{"vocab_size": 14155, "norm": "layernorm", "init": "uniform", "init_std_qkv": 0.0201, "init_std_down": 0.0, "lr": 0.000857, "decay_fraction": 0.656, "batch_tokens": [65536, 131072, 196608], "seq_len": 512}
MLP neurons of a small language model. Each row is named by its layer, matrix (up: input weights) and neuron, and shows model dimensions 368-495. Each number is 128 + 32 x the weight over its row's rms, rounded and kept within 0 to 255. Numbers have three digits each.
After each neuron's rows, "fires after" lists the tokens most often just before its 100 highest values on Wikipedia text that the model never trained on.

L2.up175:132157167130161132068106118102171125195093172118119099138165122089089093130116138102131108137145158120163139120097120135059146137090151143089103155195141135151069113144096132087152124120086067158148164074108128181118065115168106150170125133111110152195129086101091108094071102079107202123142174104126217141147142092150173147152132136137145156145097147166120129170089114116124138185143
fires after: " (", " \"", ";", " Preceded", "/", " "

L2.up932:115159135088106136116104105138177072071074143151121150086204140099142065143181176161148057089102088115190104114055156139046120174132068092117145120130120114161127160084118140124101161106131081141166088124132054092164108162118190111143154079184145139165120132138174153109114132110155122100124200143159179174165072111099122163120097141139106125155162171103066185094084141069137112149110
fires after: " in", " on", "19", "In", "10"

L2.up1290:100145122075141132164104131142111113093078110131082161086121057181187121134103125179134102104158084098130104148101127149114177162113177115155145084112097103104095079135065101115102195144129121146165129154138060137074101108088159176146144121148169176187133130088142145096083100117147121113129155079207173138173139162167134175137122114114148126125091166124057089095111107103049142172136
fires after: " |", "==", "-", " and", "|", " of"

L2.up329:163149132112159130064142094097123140083156193152125079114130142110134122068121137073151180148137077081110096113121109076151097127117180139133120162145089125094082151121114100114114186094115124062127146169118110102118136110125110128202137100137168147111148083127120107069142176117124184115134143101163100204127098138107158122079128161099128128118123132151117132142113104052089151097143
fires after: "|", " (", " |", "-", "\n", "ing"

L2.up971:116178162125176100158094163154187105205149167093114143152143128051142143103135154090171087113122120177159187163106103113115162124091150089061154141093085127104173150172165114156061090128142180166131098096065123162112081122053127163184140151118087118122118197101107133136092096105156164116161186168121133103145114135145161131064103180148105104165111134138153137170172107096084076105104
fires after: "20", "19", "18"

L2.up92:105156164116072066108109152129072121131147133129069135070150157141151121174094142087116142104120121121142116122141168158170136146131152122170177128137123101140085207141126094131152175150136143072123152116194122095138132090092190139107134182131178116173155146094138156086082098105107084130171097169168106078155142190094106144103153055123102112141117137118180122115105128101117119130071
fires after: ",", " (", " \""

L2.up1022:139105130158114147092096121064106134137113152110068132193102142149189133122025079135165103115114107099188183076134140188084174155141165099129102160126149131122115086185067075113135110127107145174138133120169209112159120097176158127117188131091156041081121094151114116088110122113149143074071186142203062155134134078086125136159194051177144061074120144125102101200066154132109148136098
fires after: "–", " ", "rd"

L2.up139:172196129133162104157093132101134109107106199098158170146127124134163114121114107115116162173125160171144107096135092128148219150103163117119081162084091077128126070132078094154124098081116120123116190116159160100152179115150103137139092115095075123145094089113123098142082154151145126101101127125136106156157135142121135160111121096131138130115123118122130098167043110119076111150116
fires after: " ", " (", " the"

L2.up474:122132156152059169171123087136159187108122112123095091089110114139163162152193116160154126110165103136081143125153132163130136107152160106108144185102071130174131129087134054103153090164130133125200163087152178156131043146121093138118088127111110134132120152133131157058198091100120155086099191189166140164147133116091109122097108123156177061141120144101090121079091179110082159175134
fires after: " in", " on", " of", " In"

L2.up1322:121093164163101196124089132111070169083113089142169114144207134157074144156157110088118149135177143128134139119164141142142191110108170135114177176106117093136153106183153114136143132084130144113143153097107131089137097135111097109166146091152198131116122164134154144079140092113152151097118136155127127131123098111111145141137090077110143106118142117100122135109085163105148190156084
fires after: "′", "|", " \"", " (", "-", "20"

L2.up1222:140123092076093121209081129157144101119126171121077137134142074149181169166133148126095164172158116119166097085062108106172208093141097144073107132118094155151082150189119097078116169144112098120122126132159200124118155069134139105091147128131182164139176169152094135086131118137143142067090174108148079137106119113187099153118098166122142115137136130112136119156038134149139120111132
fires after: " |"

L2.up572:104123229131166159119108095189205096164089174128140137163142104111051128171074116123139100177141141143109199150155097118090139155094142116118142173073155184110107160123114110159122142180092056168111123132159142121113135113115148103137169135093138148143140091160120090174104149074103073102111077137138123113132100052137162150089171087120107128146167131120064154122134183122134131135121
fires after: "19", "20", " "

L2.up531:103149063179174156088096178175070135070044129106072216072118178120123111132131143129083097097137124137128077110130142070155097138093111120128118076140150053084098172145083163135109207124120160157075124145209107132088167103124169208121092056160112135163173144129131123109137145125138199160090143147147144136076125108094132144103108136103146173089173121136135140124160117106160182097148
fires after: " ", "|", "\n"

L2.up789:106129109100180148141132163113184151155058147173183153130147168087140140077122184143148119135170100178121163064087145143114191147129165116071158101146074114138128154120134143119107092100157132116124118159096136150153047100031167099186189173106124095129074126177120133084120076107128180081139138153137158138157119183076126147177105154089135095175128156082095184125122096129135078101152
fires after: "19", "20", "18"

L2.up554:107121121093153097121134103147116143099161163129096106148136098140105137099133083118075166134151078144085094065100163132098199131185124123160110135102118110081122118145081132161138193097069097110121159162104118114138099171129092139107124190073167176104091093187131088131114110121097137102095162155158027191162128108171157162180152084052152081160069104093115114083138126095076162108084
fires after: " the", "The", " The", "|", "."

L2.up1362:153161117186123119141148183107147064152144145139137106124100148113100136154149157114088114165171140142113131085124090130086146131152158078112145082115101127146081158108174126144091120042132137126125103130078110110128150072056150105141140143143115143138056137132072133129110086171119183116040129152128089111119116182153165145119133186184097076079138095122109139198125164114162136170089
fires after: ".", "20", "19", " aff"

L2.up666:177106169089050144136120076125107120137134092178155141184138097118137153084104138152115161130158117182106138083124112137121151142134127102137118187088177195094088129141081131110154094128113108148125105119083114134147147145106126094135136155128091100126170146185148122096058118184094159142168186099152091165118078168114163195118111122093142134116127186104078144134103099108131151073108
fires after: " |", " @", " the", "|", " Los", "in"

L2.up550:099153102173094120110138082130132119109114113100140115094121131189136148177118097119114094090119079152109047148114082189127135113123153117161068141099125075131098138158121132119092121159165204120122162158127133067101082147135098140164135098184113187131128145132125093132124122157140157147072121159125065136129063104124072136139129122078139114140158116149183138161114121143145135155183
fires after: " \"", " (", "-", " un", " re"

L2.up1014:107206118171113178122115138072085152086152168140080092069157110132130096182185138123135118124134086154116082099126132138158159172138163110154095125156143129200083167147104048151039119089096176108114141151145125099121098100120170103157093077113107129119138137148098133112149143104112099120088131100166113079094091142110129121083158114141170099114142165093168134193067109144083144089136
fires after: " \"", " (", " re", "—", " un"

L2.up595:119111076154112171134134088097140125133132183108138149135096115108121103157133132134133206166116147092139080105179069110113136142148139109180108155093129100135137111186078104129135098195078101126148131145112129100116160158153140067148143094120175150142153163085155091148130130130076132127071113125164134159181131138110134177097109095118119120101174169212103133153138129074097143147146
fires after: " |", " the", "et", "in"

L2.up502:164170144071140128114105083152118123142118158144109120162116160085142123087106118099126143186143124144085168095090146130094164187141115060088142174125075137124128157199137144122165143081113110107211092105107058125133155181123104072143141175078137100127093102118201088128157142116114082097183122062146139169146126102119147206169130086089148103144063070080113111133102127100114143092118
fires after: ","

L2.up1236:153184153077088148166101092107107174165129139146107148125100126175171117142170152171100133097214110094076104080116127125100188211154168097086131069124113148038109136185122160065108123126139134167175149097148053111127129101088141114206123145120195144136166165126167097130087101102143138079079194148175108154140145154153071155153085104164180165125148131113137108084110136111156204116106
fires after: "19", "20", "18", ","

L2.up603:133167101097122116125150170075154129135125152137140139123123108141161100130149145057096096150112109095120135125142038118104112165165101086149094137124097121122134138142059050130175134087128090109114105119110103092150128155140159077088154171168090116159099140119175134132148107134077121149129118134160139119160105101150118174164146116135153164128166141122135113185078098116059194111116
fires after: ",", " the"

L2.up1033:160181184048158148057113116116105091152043163174123216162094108085132110147140142129077178096158101145140147113093088143152143086130129146177115180104068134137106086154117138105062120087121160143165113159133123047128112101175096067169195095145157132152137128138179116087130142132167118168131128155170081146095110171118090188111139089111109163153077142107132097098105126110136113124078
fires after: " |", " |\n", " was", " He"

L2.up506:155161117170111139158119155168172133129137154160125135131125096118137163114153122153100078100174131162136113155032091173123164111144135093101130114120126094117066112089097108172144164062137116171116117160123091177119132061149140147110197157177091153244139115125134143140048122127096138127116177135176111096143119153140118172103105133112113103164104163078155140120076130131107075077094
fires after: " (", " \"", "/", "-", " '", ","

L2.up235:146125132161121120130118100058123149162150162147131090100098088121118157115092114141125098164135156158129123136127157155128167106135089160110138103099055118142148124118122133187244120088075125110124146112056108150210109142148150048140144137140140203138181199102175109197155098133133156075070100168158111149162172126123140185139168132184121117091104162120102091115111166116105142144088
fires after: " the", "–", "-", " Died", " -"

L2.up179:092159113140076109085107165095081133128106105098096112115117131147181138137093065157213094159108161145104096143089100152135145120144172114109130170098110098105176163172106145106168147091120170162156189131122128129129147168147084139110076196093153108130041154144098136128137159155122135093132148102125157145145124114165112120153115082096132118114086069119130046123067139102091175149141
fires after: " ", " K", "H"

L2.up410:145120086103064119170151153124138112092110101059093163117127099128069157175144163136150086119121187152167099127098074140166139131102148127149123114127154071120104162141081129076151168110137123162156157108149120098086191068080099165147130068144150154156112108134082134149121121120162153107158130142143138151168105154081094160133127097144132120089126135129115079123097105108141205168156
fires after: " (", " \"", ".\n\n", "==\n", " ==\n"

L2.up182:131129122112085149096129149120124137133122178135116086070050099126115143173089148134114177119136116136163131068106129093136143113145123121104100122178159063072104119168133069096137163102096170142110131134113163106119141120151146102153158080156189194128101154153168098102134139138124165150111152153184114118101068116082115176029098085099155150135164147135134105134148086118095139163088
fires after: " (", " \"", "—"

L2.up722:125125178156143095147151071113087108142122160148108143110102097165136139131141141120108163130129164144102114102104089142149130145163189107165134174120129105155085155125078106130097193130118186139148110143132112125080077087131111109151129104146143215085165108105115070110113150103097163121124104116170052206105117142125127120107108130088109151089102084117134124115145114081105138181074
fires after: ",", " the", " |", " The", ".", ";"

L2.up890:113149139156100148157136148125136131136144112189094122069118135168086104148124151133154156131173099120146122099085122148156154116128193134124104105130075112098101142241090111104113142156121190123080173155144162092085157100125166098108168052145138108147103132150138157070129114137184178071141158148173137138124135092148119179048089107128164095103151167152137150136133103152090178144154
fires after: ".", ".\n\n", "-", "|", " ("

L2.up81:080176138152120129098155109099091163130122084078076200094142135142143180144116139154143092114140140157166069113121127128123110133111121083135151079125154113167110166155087111173133161122170124119169141106116113138154121112079027098083104096102146102130097103141142112110088161069103120027180156158123108147124120157134112164145121090125111022090142113102130102144169111162100129167098
fires after: " (", " \"", " in", ",", "′", "/"

L2.up699:103150103124090098137137137090124152139086102109098156063183139121132059152137158179173104169145150076108132102133102111091136142109145108075135112170082123116172132135171131142182077141128157127178099119157052147141098082119136112155189140107168089146140131131173146122089102087111089096120135153159169183185126157112076163087139152129199105158160121120132136136138184064140118143123
fires after: "20", "19"

L2.up112:123109117136120136137086154152086119048195137149107118101108137123146100139162103147078150155172053125153077142099138153095145074140154126102058145141133094121110154144096107092144181122106149144123136143061108097129098143118111164119094137168111109152144143086153128083110127125092097117174077104172126126121099130100123148075201119138121114109071136153173109084059134146104106078080
fires after: ",", " ", " (", " \""

L2.up55:173160097087157115165114080136128127106159138124115137116092170113140162141103123112116082083159101154133071089120118168143166109154122056141168136153113163115090135169058090176186186105102068109132089122107139096131108147070153089123083109158123148110149091161158137150105128135083101102127122145174065169156050158146128165110107159130138096112105159066113121117170124113123140091145
fires after: " ", ",", " Did"

L2.up558:118111145136092170116000065067127124145101164191139157162186179181113086171156123124103117150163129112171141089154167154164145181114108120080104098133142121102112092201119147174113147118152144086136125119133129107184137096130121144150107101065117149125099093143116131113130141149112155125122148132145125150106103094128082144120105095119136157160094109098140177088129139117160177109143
fires after: "20", "19"

L2.up1137:157150115161083119107106112135084209145108102151092086129149135114107110142134147167081140117150143149120132121181146152115149092137142103164117059197148152083172145090102121126172162092113126120170134081143108083091086089133168142178130121138164132162185128131100078137066123136142144140119108128179109130173122123163062153139150141135138046078110133140121104137149131101105130181121
fires after: "–", " (", " \"", " ", "/", " en"

L2.up1072:210189152149144126181155093057128124137138185111133090183130109115119145106120148061106162116199119125156123074111026150162084109157136121090090131118096123128110127149127108132146141126099135119120131116127103121189144080093174088119116149130156167088137125123133128182103174100057126121137131110151086186144157136100133170062131095076104095117167112118077204164125104117143174097121
fires after: "20", " |", " The", " the", "19"

L2.up352:143169150066140125077144057092167128092120163148130100116155128158114133097158130114114166183130126121156138132096127164189146078169198104130084156123133136098125136137117144078140106111144161077154120136096134147133106172137175080170161118079153189084116097181147148045162179143085208094079152135146099136097122156143126118143132134146130137157080087168158032072054187054104144161128
fires after: " |", ")\n", "\n", " |\n"

L2.up968:149149167136153142136092188170041159151113132139154123101116067182130107090146150128126098145169098100113136164157125147076121175158124131126087098135082112160099139145122186127132119165125163166164116128050138102108122139056125116157080134150134144190167145089142161148116107130164131116168181133134091120162056123134098124114131110165130139170144134114138114199165165125154068121124
fires after: ".", "19", " in", "20", " ", " of"

L2.up1406:093135143160175133090115095092160119079111193102175097161136079129081103153156157114103140101153134154134141057102129102105146110068111106138102141174102084133099145167109103082140152105118146091146160112121098105131120123134122166143098123128174170144160116111081089100114097114122167113096138130158133140184103139135154168102165137128116087132135174128135104125116129127073206142118
fires after: " (", " \"", ".\n\n", "/"

L2.up915:098132067102100113079145125119106117182183187138147153122123100097165137164125140101111130136108144138089130115191116155139119110119144097135103162202104111150114142128116106092104154116122103186118131159112077121118051129142104106120108120184110112149120121081122082137136108058134093078184151103167132140189114160130177148098163116160154126145159080103128143134056145123147097110098
fires after: ","

L2.up576:156111099181045050161150142109144121087061115139065092145153083113161143168117155140125136146130117192158090154188166179110170105091136129105144172094114119129143157119124109129112134133135151124118183103114091125116163118128118141182086138138126177144142144158082049143101103138122170127103185191107129173166153124169140146096026136081110144143125118161107123135150153167134134143148
fires after: " \"", " |\n", " ("

L2.up956:142086123139161153192145063140139131094133184136151079095109073174153169076127107115078166122110100164087083104171087086126089204167076123139169136108124124120102167108115166116146139176110154165129142117196066125111153130139094126126129165120128185106192114181129161155086082123081100155158164144132068141090136123083182145169137120082134116134121073096089148107190097109145221173136
fires after: " the", "19", " a", "20"

L2.up765:139115211114118047155106044134098133112114123188155187143152099099097139177069083184135144078134116175058105068140130146161087167186107158103137130077122150090157119163186184131126153131105071107127153118122145103187174142138146159149137148123137145107105107189119151084094047142111140123068181167156120175192125120111134114172072134148177101170131118126084147098166150115090160125082
fires after: "20", "19"

L2.up224:120128124160122126065119109126116128124084179163135065117147112100133080111187163138122084152176114111123119102165079153168169100172103096125167098171113119163094167072143116083174163130127111128158133107100032170172081090154162166139136112165143115156184085111121156126143081164092136123090129170180127096225130140127108157142100076129156095176094166144100152145094162063123114143107
fires after: "19", "20", " and", "18"

L2.up613:125119130125071143110124122119121128088119103154075158122119132132164103114152149139109165062155141125152091169069099068132162144126175101102139125148084079130090154125116072106136162146119137120101134104142102114142161121179150149157100040121138144188095141174095127112119098149173170108074111121182113132148122106200119117107100139096144083127162153092147079103112116161125180144103
fires after: " \"", " (", ".\n\n", "/", "==\n"

L2.up963:117177142139198123078131122116110146086165171121163118109148087148131096122160139158073163109184119189176127116109085135129195193117171076125138164158153100131093096194078125118151106103113100120158121091136048155145059091111114150071170135121191140083151086102152047087097112101144138045113126165189123141114092101143123152147158106129071118213121106111137116099098142146105084158095
fires after: ","

L2.up436:116172157125122134125090122139066062159117082100112156075187090143164129142116133118102179085090052179174099096096163180093162169103119154167076104148137129105084107129105061055130109132094213171128107052168120116151124121119144110155148131139102219148121134093138114090121173137152096165098117184124181144130050092084163170099125139168088093195133145142134119115145154110092135123106
fires after: " (", " \"", "/", "-", " '"

L2.up543:128154181139153149180136071120097170146129131148145159135110173143160122104188056089097119134136164149061121125133107150119148139130173029096181178128124126067119117134194119116182105075093103072160139169114105171124089132112126138150128142133113194067090191170129124142077069122063133087151164120166105062167036133130143098071134120110134070110125096135088174081104152101121157114070
fires after: "20", "19"

L2.up140:117151129095167098123105063153113146101150076137129109194122119150127158204063087125120154173157144138131094109055153163160149127076117120116087129149119078108163144151050117184142167107145141084105168125087143092110144098145101167150164141118129161134008112112129108067144144079137136110073140109133111151105142156117115120093128114100151067143118110181141036149122154129095135127144
fires after: " ", "\n"

L2.up166:108153163141152115122152157180130095162119114134182099121135073151122124075052156163054189112129122103083128079165110084082111145155124070157134149172117164087070134111127078129189149159070156149088175152114133067114134110110156101179160111109142103083197098106181104141118117065080131180077203162167118177175110111188121146151130106122092151120136114134112135130176150064143126126110
fires after: " the", " a", "The"

L2.up1011:177182126100138127155141110167136116102087149081060183147110093107156102130121096154101153080115125127131124130124110109113186152119121103179129128137152042094111071144033054109113126159110098194193105191158116075097104150094096124109142096133124136151108053105135186136104152161165129136153137183128166193151118142164129194141143054123139177070128142095124108118071125120131112157090
fires after: " ", " (", " |", "."

L2.up58:089166139146113165117129103125159119140126095118139128152146101121104133141189176129148159035163097201117131036111101123136183127106146087049166085198111109114081134154068136129141161092132119069148120070132092117098132083102147200137114165144138131133139151134135110103080161135097149079119186154130087154177078136141143178129140082127174059097145127112086116086122096122075176131138
fires after: " (", " ", " \""

L2.up340:120123170116139131122089091075153146152100165105142150103190131132153180113091105157130130102130031159162157127087107143136130128076125142146130117099105155108128139175190047118104163083164191130115166153186173166164041087150099072054169148080091134079078113127115140091118133038145138164071153132158103071078123074161168157162095112119101106100064120130133102110086107168137090102108
fires after: "20", " Agu", "19", "17", "18", "96"

L2.up1059:092147138097081132153132083117140137191150187139132101141126144104099087087150103119101084115125081139065137066145118130119109123123124090149103111126062152117121129135110144140234135133118106120196108127173096141129116086140121148161115091105099113119140122128121140124105074109131193065126165098153154147149109112120159143161097108108124155132134153136053134163100143164134141085126
fires after: " ", ",", "–", "-"

L2.up1175:152157070160141128143112116125139066110098202143081140099163111081101121078063193129073163114144109171129169122113131072178131113120074111160147147151104110101139103161055140101098166113132156123131101164108140151116146139137144127180153097156114131213124100151103144107081125133129188095127131145159132176159147122094153139092155116163127137120143142177109177135129144147133127110064
fires after: " (", "+", " \"", " |", " ", "20"

L2.up230:126179137152132145107092109154150104130096193162100224121142139195120109146082246161094151127179070121079134122156158108131155117159129108117126087178125173079092216166122111112143142119137180085060090122147108118089099138129156158119099131157103132154140136132102120071113129167097150094143134096183114147107145151129129107095134165144217121133089140167148103137158132119106120144135
fires after: ".", " ", "19"

L2.up950:095145134109091112115146135125086154079056101103122111078149086143109134147219126155124103062163112124069110128128143092093135167170163105185165087170131145150118099094110097087130125142147128134180147202132064132179080136113086168135186101166166130205145107140123159129112099125122118119159142169168109124171102153083120149144124141159115085131103114151091154086126064128106067127119
fires after: ".", " New", " of", " in", " and", "20"

L2.up51:112106152165147098159121146130098106096075122161122127110109086114048109152111201110130168135168071117161101126111080108164132113127153127133120109197122110134138150146107121126144166121120147152093098171154150107116112073127189121147147121103129151128143127139081114150130142128093111134085153126164129107150167144154120200119120103140114108102134156138126101188109137145101149129129
fires after: " (", " \"", ".\n\n", "==", " ", " =\n\n"

L2.up575:123067090148087120102094157104143117110077158145136057119157160165143174180082133143172123137140145148192108103101155174193150104161109105115089085170147108175152146155102143110133187107148140159180137048128152107163118128151124126107142155088117178151180102145095164134163113106109109150068143060172098121143139074120104144156058147109166023128056084093127096169148154101112185158125
fires after: " ", "-", "."

L2.up1201:108128158119096142101140119198131126136153162121181142079163101156102139103122183121137095085147105109117163088135126122127147135186131073154141102100102171176088114096130146152107145124075084149169104115102115137086049156066104122129130106109196115107141115127112102161114060113165162116097160180224176156189074096113113164106117157129141102139062162124046112114150107080152101135133
fires after: "20", "19"

L2.up669:154125101142162144091156061127105076064104095141129117080054137125144153080124117093154126136156173092091114107093101133124109120163124060119104121157095137122101168120027127144167160130097114137164155129181128106188104122103150131052108161111126092069129132102079134139161108120093110058133135112171090194120086156093153134168173183093191096121163123157082120119166092044092154132101
fires after: " .", ",", " and", " |", ":"

L2.up678:121182123119108054159190107149086162126134117131141107097128115071153105097163150119139173172142133142104157090139150144122152157148104035117155178159085168124123137164099084180188092078078124117170114156074030134098078178114101135121174174096170109099119145135195049135117087115148147063158145123158142177166090083164143178121168133138163168149092054108143170135098120094093115087127
fires after: ",", " of"

L2.up1213:080149094127162077077063152106123151133144093149093167113120100099172154147038134162158149137136091123128135137134139150181104119112138184143175096057145176124083100057146223133122148123129081156106100134132144144120141100115154129104092098157115118192107135181119163186030102122103130182078157149133125129151157100125095162154160087155158116106113178140124146150185146165106130096143
fires after: "20", " "

L2.up1307:149134163142103124069115118168106054124123197133097140118149110078132096157107133173125142174121131151115127146076137138133126110103107116203133092142116084110081135076113056129097153125141143148155116162107079132106114092168088092143172085119161139124109135140173147108122123121151144109102077154162062139112028104159113153115131072108136081123109209135108141094120147120074119165124
fires after: " (", " \"", "-", " non", " [", " un"

L2.up497:122168077099133198137187138128090163118158099118130084071169163105148155125154158093147079149140208096129155114145087154143127110132167122100140112119136169130087127131186171124102143116152148063201148138119082150113136160126115143112201131121188124130119163105100157115114116104105149065159144094139158111125104055160107141093140147148093121150055127059162201139102185149132173091088
fires after: ",", "20", "19", " as", "."

L2.up1332:134091136133129148094140132151143122129125151155117099166157099166080156134196133118157144143131036181141117101060151112152216116118120115129099145106121121130083139163147091100099121081126116137118166162086143145104157089141116113210141014133182138126090136147143095108124143128091135117142126097137151147172089110157169150177153135090117104101135129145098085133057126134134067143161
fires after: " \"", ".\n\n", " (", " ==\n", "==\n", "==="

L2.up964:121133127098134122124135117118076077109117154141177126105112127153117130119180097142102132053190105104113108118142110098080146205162128069144136146105142105070092190123077132116088126130135127130132137086116069106176147154066116098165132132093163171114137194137164122101127141070073144071137151142132108137123138150121167118118077158126115137233151118158136127084097104125107223157115
fires after: ".", " .", ","

L2.up1331:108167149084092084118124113109119135131133124186205136156116168160182074099155097103149096144137179079098114151111129130146125190153158089123159141072148087126113155094073174190080124147091114141147101199140091124100123148141164131135131132122123166096211094150180124151098109151098084124115121140163134167088128126126122152200158142104126154119162101047142124130112158139199169124133
fires after: " |", "1", " Capital"

L2.up1341:149106124103085138134151165141108193136131136111143139166103097120101141131153107062109094172134162086097056136151137153108154146161121114118119126142207129139131176193159094111155162103139201133133198113086067116175076115098142138070163150121104113036067186093130147141146158154073091093189149132123109083101136127080119150089185045153163072144082122143170131148131123134154145185074
fires after: ",", "20"

L2.up117:122135096158096087126153143135112168088147104121142135086094128152135131133146155135090162179155140135107158133174084132165134165203107099148126147108134137113122173170113131131212179123108101078178151130136072110093141184108114088110112166143120143099091108094155073117173075087092124146148137160162113132101168167150137143152122127167089139124095122098118113088120126081051187124089
fires after: ",", " "

L2.up787:118141139097145160142121130096119121133137151096146169084121083161191144111159139176084157145137059130148111114101094097118200155097175114145138110170099137131067103194070165106066135129105102129125205113135095099069099083108152138126184124135161161120111109092124098087092105108118132073103166103156112194116117150192131137120107127127145112099150130111093100064094099078087135117144
fires after: ",", "-", "==", ".", "|", " |"

L2.up942:137110149091161088150145071129105120061077090084151100124137094128147150142138092118116150136088058106155128156088130129103165143159167122152156125137138122052111142165096135142087169104105187142106166135092139075088115158125096164127185125180220139130140136158142130018110086153136135158094126141143080194095143113153098141176151144089192117092115102166104084124084154113094177161112
fires after: " the", "-", "The", " his", "|"

L2.up181:105145089130130122154109073074126158125112096105155140161073124205063191111140139116158076112107114153128099052119108146106174121140161128104098132081104154121134066200157041066170148143134146125153152036138149133142078142105137120081132114074119157074092118195111155152189140116103155132100174077115147138157152090164084140150080133113143089167135108086149106175094116087189207178158
fires after: " ", "-", "–", "ier"

L2.up294:091120118123119120146121099124122141057103177079126205136135151105184156156160128146115134088134157135160088129088122136169153111109119122103125128169105093140105107096090093115093155179132137171141128163130090109107116090115104166152138115168148160188074107097149123150088116144140108094166082120143128151207083168096094172155125107131161126109156113138051153094140152141130111100159
fires after: " (", " ", " \""

L2.up695:099162156116109142116118086135132175176111125072164136149127197118153163103148136186130114139154111082112176087146128143155118164132194118069091146134086135145125163139178120138124131074134084080168134102150117144124079091132121093102133113163113150142092161117079143106108120074138154096105175103150117074138155091182118133081146127121152168137098137128119175142114153111083100109206
fires after: "19", "17", "18", "15", "20", " in"

L2.up660:082149090126149177119108134127119106137134114142134107169171076101118099126066104142170194204133118138120097148066128096126156105081165101110100141068108152125096161128040110123141149177103110174078147099097185077167147186093096148131122144091111168137106114119114073126119128115163112123159156141127125199153108145136149104136156135164176163065167133099114062140097118081113131138207
fires after: " ", " (", " a", " A", "10"

L2.up1107:068166140064116125186117077117094166130114193188085110102175129233129135129174121146121143071139068133109118086125113159140148181155175093113138105134131127083066100167128056079131137130144129144163120131135097112077111105034079134087118137099183169113108090158126116134046154132075156108142168151160125134142098073185132138119112106128115176127094111120144114085056155041064149117124
fires after: ",", ".\n", ".", "\n"

L2.up1054:117128047114105171178106116077139097090098142095054196117144141123126157184176089089109091115095188156185105097051115130174158135099126093132110119145167099153085140207036130181145156131144098142179129102120161140136144094109112095128139063103132163155111134135141125153068183097125143084087116102130111144115092097085099159107087092142157121156187117096109122166125120157106125129150
fires after: " (", " \"", "/", " ["